Part of a small language model's weights.
Size: 14 layers, width 320, 5 heads of 64, MLP 1280 GELU, vocabulary 32000.
Architecture: no position embeddings, biases, tied embeddings, ALiBi.
Training: a variant of Adam for these matrices, 508M tokens, 7482 steps.
MLP neurons of a small language model. Each row is named by its layer, matrix (up: input weights; down: output weights) and neuron, and shows model dimensions 16-207. Each number is 128 + 24 x the weight over its row's rms, rounded and kept within 0 to 255. Numbers have three digits each.
After each neuron's rows, "fires before" lists the tokens most often just after its 100 highest values on Wikipedia text that the model never trained on; "fires after" lists the tokens most often just before its 100 highest values on Wikipedia text that the model never trained on. A number after a token or word is its count.

L4.up1106:124145123142129107116126171131124111166131149122108109151128134113107111146127121113140118155157107138122131173134087153184059139127084119146129100146096109158111145089147131108105110154121135163125193118102124141142151144108116107114148139048115091147147128130154092138137104139114116102086124140100137100080183131107122133097124127098149148115135131109126109128170164122099111159135131128110164120114119114162142122088087124111143146146184103136178134119167131137112131089139097148157132129059175121125134121119127117160154119125146171152101100123146107114126161120103118119
L4.down1106:116047131127109154134145158120116127154165145141156099095110108114138113115135137102149142141133135137112162143117143120134126163166130075124123121137150159148125124120108145085107119159107103155115106110125120128169112122112129159145161109099106128168116110144163161117134147114114143117128066123096124179114105143151163110149104125099126159137119116129136130102162136145136167122126123111137124147106124109115134142086101143127127114090135134156096167089150155148149133106120128100127114082116128146145134142163134107124145161140111150173152195117106137124150085122122117098
fires before: " |" 55, "." 8, ":" 5
fires after: " |" 56, " (" 11, "-" 6, "," 4

L8.up873:127154108148143141119148112184147126128108145149091129066152103123138135112115114155153124220129119144123103120110125105119096180116124116141146088169122092114113102098099180153118151126155135152136148135177122156083128149122167103127107120136122133131132127133115131106130115117148151107116081119122130103132149117143116157124122118141125137114134114110092142126179145118159168140137134141121165102126158161129139132101071134126143102157151123137119127143138119135127153103118128131162131118099108158114152141131129145148109149124160136113160109090160143158101098136116117137
L8.down873:125142121100139101125112144143168111139149127098141123167118131141115127139140178113100123054120153152094146152101121165149166130152124124134171183085123121127113137167127111151158125115118130120116105129111128138191133086114054113117158125070142111127155130132163119087106114150116089120133165141125095116110121129101127107119115134083085127104100138142160120106086121137113127112096137111139099113112089131122110152142125118139131145112150105109116109114100138126127079148126143086103130173141124091133148124168111106109139140184117140143128161162142119130161155090170103118
fires before: " |" 53, ")" 7, "elected" 6
fires after: " |" 52, " (" 9, " Re" 6, "|" 6

L8.up1181:116106129106132121151138141185098104133098167139109099106172149163105089147132165141126108138162153147141129132168122105115100129142135139124120115122118115158141096086125146120119141113103142136110146132144145134125137115096139149150112163117168110099152164123147115121150091119087113116136155137118148181136171149155130147113120109125088135110147130138059141100151116121113133140133167139184139179108128156114149143108114115105135124149165114093112133107103147140089102125150116114129115138117157108125162149128159080128135109118117112148102122087095135098118169156158164108
L8.down1181:138168152110146120124082105131154113099100108135136106124104106097144138096094133147116098187175120171113111154141131113166164130117165135121093110150150080118119090114141089131121145131144109148149124135115132129149143135119112126154149132128161110119109116130135103144109121100141155136136137167107092162080161129144102082157126135102117147135090096104097121105140134104054156134139139164135131142131125128112155148105094092086101179108176156149138119119090082119167138137107146137137129133119146201167155104152096081135092130170126126147161116138127134112144122121167134092
fires before: " |" 28, ":" 19, "." 13, " date" 5
fires after: " |" 31, "-" 26, "|" 8, ";" 6

L2.up222:158085117158104096157167151126117115146080136149121104105141143125144079124103133135162144140138080155096117106157118092147119161114173163165125110106131130130116155158148131161092108119129141117115143135127118104121136174108112158132156156130158147134120149122155138122118107127091114060110128138081124095090156120130141118157112124089116132115142184121106115139152106125120187103108119172121118136144153123117108125134118154127096089119116114087147139129109145160143134089150127148145102109122104140135135162122130159096201140118132135121121156144111182098158120138119095109
L2.down222:143167129137191100128112128165127153133147155136120125148115161130134168112109132127109146115124149114160141113160132116078142162093111147176139120125127132143143127111093138103192156079115156116158124133120107181133143117157100144133133085135120127117099134118139151131141109102141166127102115165138160127159090150122137100122092102140128070123116127113116101127109126154138134176127155105147103160131102125103128118121148125132131152098131141124125095124146147145134144143137119105096105131146128136158130143190106078120143155159110114103122106152087133109105133128109154111
fires before: " |" 40, " by" 9, " Party" 7, " the" 4
fires after: " |" 30, "\n" 9, "|" 8, " Upper" 8, " was" 5

L11.up46:176130095152102146174117112133094115103114153104142090125125140102070092076145093114133152117144124159108132138121118124146116166163137119130143137126102127155102111153148154137141102145153116149153163115163111126109160142167149094129146134108149099112144178093134158142162143122118132083090103153119137111193156121117121108166088131122132091120152093170076078076136072155105131107143138142139108098141158139110117125138063133116124138134132144134171149120115127134126142145126079136163152138141097148096107154104113136122113113119125128173132106121156109096112135134118144169
L11.down46:064113154084194097107104122175150148146129174128123164119132123126152115142074108147139131148129147135166168129125122138115128107171132100111125145129137148098142139164118086068106185116139137134110126128119126143160119103130130101123135115118127114125135123116089119137114116141119103102170133174161094113129146087130133165138149145163073134118133152137138110151143103142162168121143173105125119129172125120144129119089104103131109140147113103144109137134145141151112074179094133115150081137148136123124118117171135131086136141130132152105103165196148126158105131103161138097
fires before: " |" 67, "." 12, ")" 12
fires after: " |" 24, " (" 17, " 18" 6, " Spartak" 6

L8.up106:153122118144106152104153118148121149123149110090121143119140140106132105125174134128144154193127044172127114093107130132128125128137152119165118044148140114099080144153135157156113132098120126126150101149131108141135122135140129132171125181132130134166121115099159131107166142128094142077095095152171123147144149130110133118153095151114104150128102131122153091115147164093118108111132118110189168168129102125083115133130119177122114099105160125130139114144135140122137133110125133143138097135135148162112143146136113142128102145135145142110145126103139161099096117128168108129
L8.down106:101128122094144097133129093099148094123132126143156149131137122184113129110140098124088120105007148135153125159107158116093178112117094126124119187086113103173142115119143128125140140141133091105095115132157138100129176148122160124117126110116160145137138150122162129128153121160122129159139137095096148151099129124120134138101152134118158078130142124134095101127115129162087114154155119139119097143148136117148115144148143087144086115140091135110162116097108136116112127165134127147131180144130126106132153140146127117127135118131134094145113125143147078155118163112088129144
fires before: "-" 20, ")" 11, " |" 10, "2)" 9, "1)" 8, "AP" 5
fires after: " (" 33, "AP" 17, "\n" 10, " |" 5

L4.up1049:141132104116128123153149128095086128145064140144117079160124147107145080113140144130165138144140090118110093152140101116126150125114105136088124113147146139129139162168138172161136134104124128096135117150177120128140139097095131129133130154131138097118154130111145114095088094152110149088132140108122130120098146127158171112114148066089143144137133124091138133130187135120127118062153122139106125130063121112132118196135163159106139101083157123130141161166177130125143113139138123108134081172101125112079103134096111109137136076133156126159101116133094114143137174131110123126
L4.down1049:138107120095167166134168110163124151117169130143110117148114096101086182108115131134112119165127109138090127137140119128164098109094103134133141120138155109162135083147108104131133149154107143142127177120121156133102082101136117154126115145121115138072094102140154107135113148152123108148148129127105109142121126116142089127138136088149152110139117125141139094122118151140123144125141126104122087162152112113138134160136135148086136107112138155142116137141151124111092142133116130135112091112089116113109162098102149118143109150188165149177078131131134129132106123158175146133
fires before: "---|---|---|---|" 36, ":" 13, " first" 4
fires after: "\n" 37, "-" 12, " (" 6, "|" 6

L2.up1203:117112121119102131100165118098142106146118133126116109079090137154142115162152141143082146141130110128131099110154164120126098124153114120121125113168143167111094114158097171155077135138123126160123115141156111123110145124052105115144135145129113110112079143055141107151134107090138119105118144099095135120119128137135171118087096130132112132120173120141102131150155133143103125148152078108121174175136179113102161148123094136134125106087097100122178102109158135113133152089118140143110085166079156122128077156151124142110150122120117134173105173144139140123111141194121081165
L2.down1203:138154082155116120134126123102150140070137118107111140165158156107139109112141119148097121154181107109140132147081136137084117150156134125106146122136171095141124138132100111133118161152151109155128173160111099158110138107114153111121107119124082136142084116139126080123166167128184127135115103146150152132113120120127140167151134152143122139132108088107103163136091175092131169126134106092148102115111142135129123099142115147153087136180139138166137075113120116127134079135122131167151153111113118177133102095085090136090116088139134120136135115166109125139143150129137105128
fires before: " |" 35, "|" 12, "terminat" 9
fires after: " |" 46, " In" 12, " whe" 5, " in" 5

L4.up83:129160104159146134146166149127132084141118148131109124131088121118132101138124110125165129164190097134105136075110103127143139112124159123099118143107092111148097152118134148162133121102124145119143132132175122137098135146133101139139151138115160103170105144149138159157126085122161141130058099151157147117112126140119131128131082140120123169096120109106162134145155105173125137151113131143142153147116092124099099120130143116091109122133167075148116140117161127145118175148122124146141167131097122157132159131121116153154105143114129158123124107090115072094134135117121120117
L4.down83:106076141146135145120166094139153068140164125110098114137109118100095110121134108132133101112188088131094112142116148113126169121113138170182074139129125124092125175125132135121140129149108125104123117142125145145179121120117145141182138168131133166151116136130142127141140160140151153133127112108117079163118109089134149128111126179176158099133109180174133154133139142124165116130108105204117167131111125106130100170132109134167128145118134100129116115111117169167114078124129138149140136135156135156105154125114132130077119121134168082121097146118110124133145105124106078108
fires before: " |" 45, "." 27, "|" 4, "===" 4
fires after: "|" 67, "\n" 19

L4.up429:155117116116111092158143156101152139145128128123129140109141125184170155121099126169103089109134123138101143132138116097126132097130138124126137136155139134105090135130106135114083124137138134097149132093112136140152123166085109108131143132121096094171125105144135141161116172110122110141148138118128110107089151099136179105116139110086119132124127119134126142141102143133119157143165089162117182107159158163128115120177113152134086076104091123125110167111122144155125122144164096127131109150114130146104087136114104163132160116140099137122136135138114184173095129102150137122
L4.down429:090168111121158126106180123096118096118100146127080109122117084125127108106130135164118108135206123127081122146169119117139103111175141101097157131125152096079093124134144107130104097129141142139126114113130143142122118121097148126082118141095155085128104091089135118127152088113141101165120173122131128080163103098162131141168129143189142128135137111125121179148119145125143108159087146140143114131124154137142097123123144147157091124109089103106125118114154123134086146170132127139110197121120120102141100120102118130124110125114110135128133126168104144207089149110084145150
fires before: " of" 38, "," 13, " to" 12
fires after: " the" 30, " in" 15, " In" 14

L4.up1021:153148136112097103143123127114121152168118147134173111100136066124155134151129167117153131147149114140098087114167106094106112105169133099121119126158109142149114117139149123145114075161137098108078123128128104124118166139141102099155151113122123151127086122124159099116109074079121144133123116117130108150127116118137135165110081155087118102100140146139113110119141143164121101109115140165136118184127197113109089112160130171107119154123107135124113113105159155135109158092147134143088130130122161110104136132130108138179131145129155126135119135137138171129176109183154096139
L4.down1021:100166122161144110111155168145131140159153115161104163077184142138144154115133141151102122160184089140124136104130177110133126155147123136090084133135120118142112127114113159159117149137144138110134124113145109142118140130099103125127163110100138110151120141121161113121116137114158173128122088103130123101123140172162147129149115091132134165131105102136132083137108108084143172133143129115128135126151083102116128108134125051128116072134153076136195160120141154137152121135128103109123117100133100125123147174105119136117118169125142137120088127129127138105100132148137150117
fires before: " |" 55, "." 9, "|" 8
fires after: " |" 66, "|" 12, "." 4

L5.up1101:102108117112135136136193154134075101138150120121120134121099181130105131060114123136132145143142110138126103084132138128131109134128125171149123129141119119139118190187131154125133111119158159110114098179159135150129133096083099126130113150125154114121163139101152162096133106096122110067112119119109100118086120125147215162088115103130131155100106116108153133105140150115154098093125125162109157131128109169130145163101130094124098131104166178137128171131113158123122087103116117120114106148144157173096137142170095097130183119128152132130127166110104143122128138149154153094
L5.down1101:091105115095115117154115134107129122144150129154130106157112105132128124158145131161145122192141109153086128122126098120129119120121152150136081106176122129108164081092130112116137098173126118146119159103134087076152138116149081146180126145123154143118118128131157118145121110170108150130127094148126125165118096168101112121128178103150140137121108117106114111114148110122114129132082168129127169187157164134153150132156182119100135143136134107137078126147196102118148097124134142103095132101127104147136150116133116101147130170146156141122142135077116132129139108143182113133
fires before: " |" 32, ":" 22, " -" 5, "=" 4
fires after: "\n" 23, "-" 23, " |" 21, "|" 16, " (" 4

L4.up739:125143118158115161112155105154145124137127147137097128095090155104144101131107137141127144179168142132082120112138107100131080128111098116143128110115135113134161168126090180142034134136148145157138132113163110127149158102095143086081125145125100138153137114122136125101148102121115144077127142143134134137108165146141118131103059121150129080141111100152079133128136122135133123139136131126104184118109132133144135099125096154093154167134164131118125159126152122114134159131129115146148113133101189095109108156133146110177122145128145145136148108096144145116122166126129083134
L4.down739:101119129123087179147094155091117121130115114102110076151120151110125137139110162122079121125137121105123140123139088130127140112158122106129147168100130117147158086128111146111142089138151173108152093161121095144122141116121089100127137120119095109132127123148128150146107152144122106151134157156140110128159151149141125136121145163164074175127150136126098165082064154114129134078093154109186155116129142105169136152180115120121132172108130186146141098079116111114110098148114129153148169137097150114103134152139134140129166123139139137109126143128122136095116154137141141129
fires before: " |" 67, "==" 6
fires after: " |" 60, "|" 17

L2.up811:116168120135102132155136187115106132143081112137202134137128153132139080152155126136109116122151088173099159112147113148153143169123188117141124088145138117149112116146147119158107145133134131147099085086123085125118129153092133115110122143149155135109137170098130125131093138132104125113092129109166143071119112134084114126112123161098114126111168124114127150136140140091147082150121104112129132172148143141081106132114118130134081118115105111119141122148146140129112161138120128115152114127124176145129172129122125135140170140093152120123123118118132100096165098150106144125
L2.down811:129145149141182095164130121139107143143142127168118084153133128145151139100128060135154110164151107140138165161129137113136133173134141139143145128113149083151081119120145133145139178122131151114115123122161135145066114132146149125116117096111096089114144123125123126145082159119124112105113092117130133127117109109113110119133178184166098076129145082096145120143107128105131144160120152110123097111109137170123077152132129160115134164129142113117131085115127148131122129152079111156178115100107145159119137108154081117124122152154130138139104105114090159101159134139148137095
fires before: " |" 56, "\n" 4
fires after: " |" 27, " " 10, " 1" 8, "|" 6, " 3" 5